Weights of a small GPT-style language model, trained from scratch on English Wikipedia.
Training: a variant of Muon for these matrices, 619M tokens, 4721 steps.
MLP neurons of a small language model. Each row is named by its layer, matrix (gate and up: input weights) and neuron, and shows model dimensions 320-383. Each number is 200 + 30 x the weight over its row's rms, rounded and kept within 0 to 999. A neuron's up and down rows have the sign that makes its largest values positive.
Before each neuron's rows, "fires on" lists the tokens most often at its 100 highest values on Wikipedia text that the model never trained on; "fires in" lists the words (lower case) most often at its 100 highest values on Wikipedia text that the model never trained on.

fires on: " as"
fires in: "as"
L6.gate1540,175,201,182,157,156,154,173,228,204,262,180,208,212,221,145,169,211,188,189,213,245,174,182,195,231,202,200,201,210,164,194,202,198,191,169,194,257,199,194,237,175,174,229,167,208,237,194,201,175,172,207,185,213,163,164,136,224,264,232,181,218,231,205,243
L6.up1540,189,197,243,248,174,189,171,192,191,231,163,233,183,198,174,197,234,220,162,225,195,149,208,224,207,228,222,179,187,155,146,143,202,234,132,226,229,165,232,183,216,187,190,150,212,237,243,194,188,188,206,199,195,224,170,175,249,173,184,177,228,205,171,228

fires on: " in", " and", " She", "r", " He"
fires in: "in", "and", "he", "shevchenko", "aleksandr"
L6.gate249,200,154,202,242,217,192,180,206,199,224,230,191,183,217,201,181,159,173,156,194,180,226,202,203,213,166,276,199,202,240,196,239,148,265,211,202,196,182,192,190,265,219,235,189,197,197,180,189,231,213,184,169,221,210,208,149,255,194,138,206,201,179,161,241
L6.up249,223,172,148,271,209,240,217,240,179,203,175,165,187,209,224,229,220,205,161,222,221,200,156,222,210,146,197,235,226,164,208,222,211,211,201,202,242,275,210,239,189,185,159,176,136,228,245,199,197,197,213,205,231,189,191,173,205,178,208,175,266,172,230,212

fires on: " with", " took", " had", " takes"
fires in: "with", "took", "had", "takes"
L6.gate2269,186,235,184,231,138,188,165,245,173,173,188,194,244,209,223,179,184,247,180,212,180,238,223,200,178,162,251,220,200,213,199,199,211,229,209,209,207,216,225,216,190,188,204,163,221,177,264,202,246,193,190,195,180,283,212,217,241,171,213,205,141,200,161,199
L6.up2269,229,205,167,198,172,210,220,185,158,213,241,237,192,222,173,226,194,226,175,221,164,213,232,236,171,185,156,228,206,230,202,168,142,237,194,191,168,200,247,229,203,197,237,171,230,157,225,209,211,247,226,201,177,230,190,197,180,218,217,196,203,176,156,202

fires on: " one", " any", " every", " some", " each", " only"
fires in: "one", "any", "each", "every", "some", "only"
L6.gate1532,236,275,186,223,200,178,127,239,207,177,251,158,210,209,170,260,247,181,170,211,223,230,164,161,203,211,212,189,200,232,138,220,191,237,226,188,221,215,205,230,258,193,247,194,261,154,200,240,171,197,247,194,119,206,186,227,155,211,228,189,144,243,205,191
L6.up1532,248,199,161,152,179,246,223,235,152,199,141,227,222,238,158,234,165,210,174,208,226,212,153,228,188,158,192,211,162,267,166,205,177,208,208,201,197,203,170,220,229,243,120,196,245,268,160,203,164,183,229,217,174,189,194,248,165,194,178,203,216,175,170,185

fires on: " to", " one", "esc"
fires in: "to", "one", "description"
L6.gate486,184,217,182,249,152,189,224,183,190,239,229,187,179,170,195,227,147,272,176,175,135,221,195,216,248,206,229,197,245,206,218,172,228,160,209,199,189,192,157,204,221,208,238,177,198,156,247,216,154,177,166,161,190,223,227,200,204,213,171,213,195,233,191,166
L6.up486,201,144,211,187,203,207,179,220,244,148,263,251,139,225,193,145,222,203,199,181,191,210,228,209,160,226,214,198,209,194,210,143,186,184,207,162,171,202,196,209,172,179,156,222,249,228,202,208,178,156,213,193,176,219,187,151,270,187,215,169,205,197,155,188

fires on: " and", " as", "or"
fires in: "and", "as"
L6.gate1048,197,186,218,232,173,167,213,152,225,214,209,222,199,204,156,202,168,221,186,169,172,222,202,203,225,224,167,213,168,176,243,199,235,215,197,225,198,252,202,217,204,246,180,178,199,170,232,247,198,166,195,240,198,200,205,162,219,269,195,203,208,181,254,199
L6.up1048,176,202,150,223,207,213,222,142,206,211,208,210,182,209,228,228,169,193,224,143,192,219,222,180,213,214,204,180,227,199,233,194,207,211,164,189,219,272,208,285,240,221,236,218,233,205,233,202,198,259,146,181,229,207,235,249,188,261,200,214,160,165,241,185

fires on: " it", " and", " they", " there", " It"
fires in: "it", "they", "and", "there"
L6.gate1581,225,193,170,235,210,191,211,199,163,213,210,222,182,247,199,207,242,226,162,219,208,188,189,142,215,204,219,188,211,137,207,207,239,165,221,195,201,215,240,212,228,242,126,222,259,224,242,196,191,192,185,215,209,220,199,157,181,156,212,230,189,208,211,141
L6.up1581,275,201,216,159,203,174,240,186,164,180,194,149,166,195,261,209,223,196,184,179,250,184,170,224,210,180,248,196,214,159,238,154,129,195,252,198,204,198,264,228,195,185,222,142,141,208,230,182,211,223,187,253,249,213,172,238,171,243,221,194,204,271,173,170

fires on: " which", " where", " when", " that", " what", " as"
fires in: "which", "where", "when", "that", "what"
L6.gate2385,179,193,226,207,212,178,237,173,209,206,165,183,215,210,210,184,203,175,235,261,204,147,217,189,176,201,193,234,163,215,199,211,251,214,190,194,222,191,187,195,149,273,263,153,185,142,204,200,208,174,218,231,217,172,201,215,168,176,194,172,229,197,209,190
L6.up2385,243,246,162,215,232,219,210,230,215,196,183,198,146,182,267,270,217,247,181,246,188,212,197,237,226,186,175,230,187,240,187,234,170,234,234,239,194,180,191,193,208,207,141,167,211,248,192,167,193,181,211,218,211,173,208,157,199,227,194,228,175,193,228,208

fires on: " to", " not"
fires in: "to", "not", "upon", "t"
L6.gate2436,183,153,229,192,247,223,199,223,133,204,193,200,204,219,146,201,186,127,198,160,279,208,170,173,167,190,194,239,192,197,216,178,197,243,173,142,147,180,228,222,236,245,243,180,191,222,213,216,200,173,166,163,218,213,172,199,203,202,236,169,199,264,208,187
L6.up2436,251,179,216,218,183,170,199,184,172,204,272,252,146,161,186,206,219,222,191,230,227,144,244,156,233,177,167,228,203,171,175,234,176,171,189,176,215,200,205,202,196,175,236,199,230,181,254,214,237,186,229,190,262,186,243,229,200,216,192,200,235,199,207,219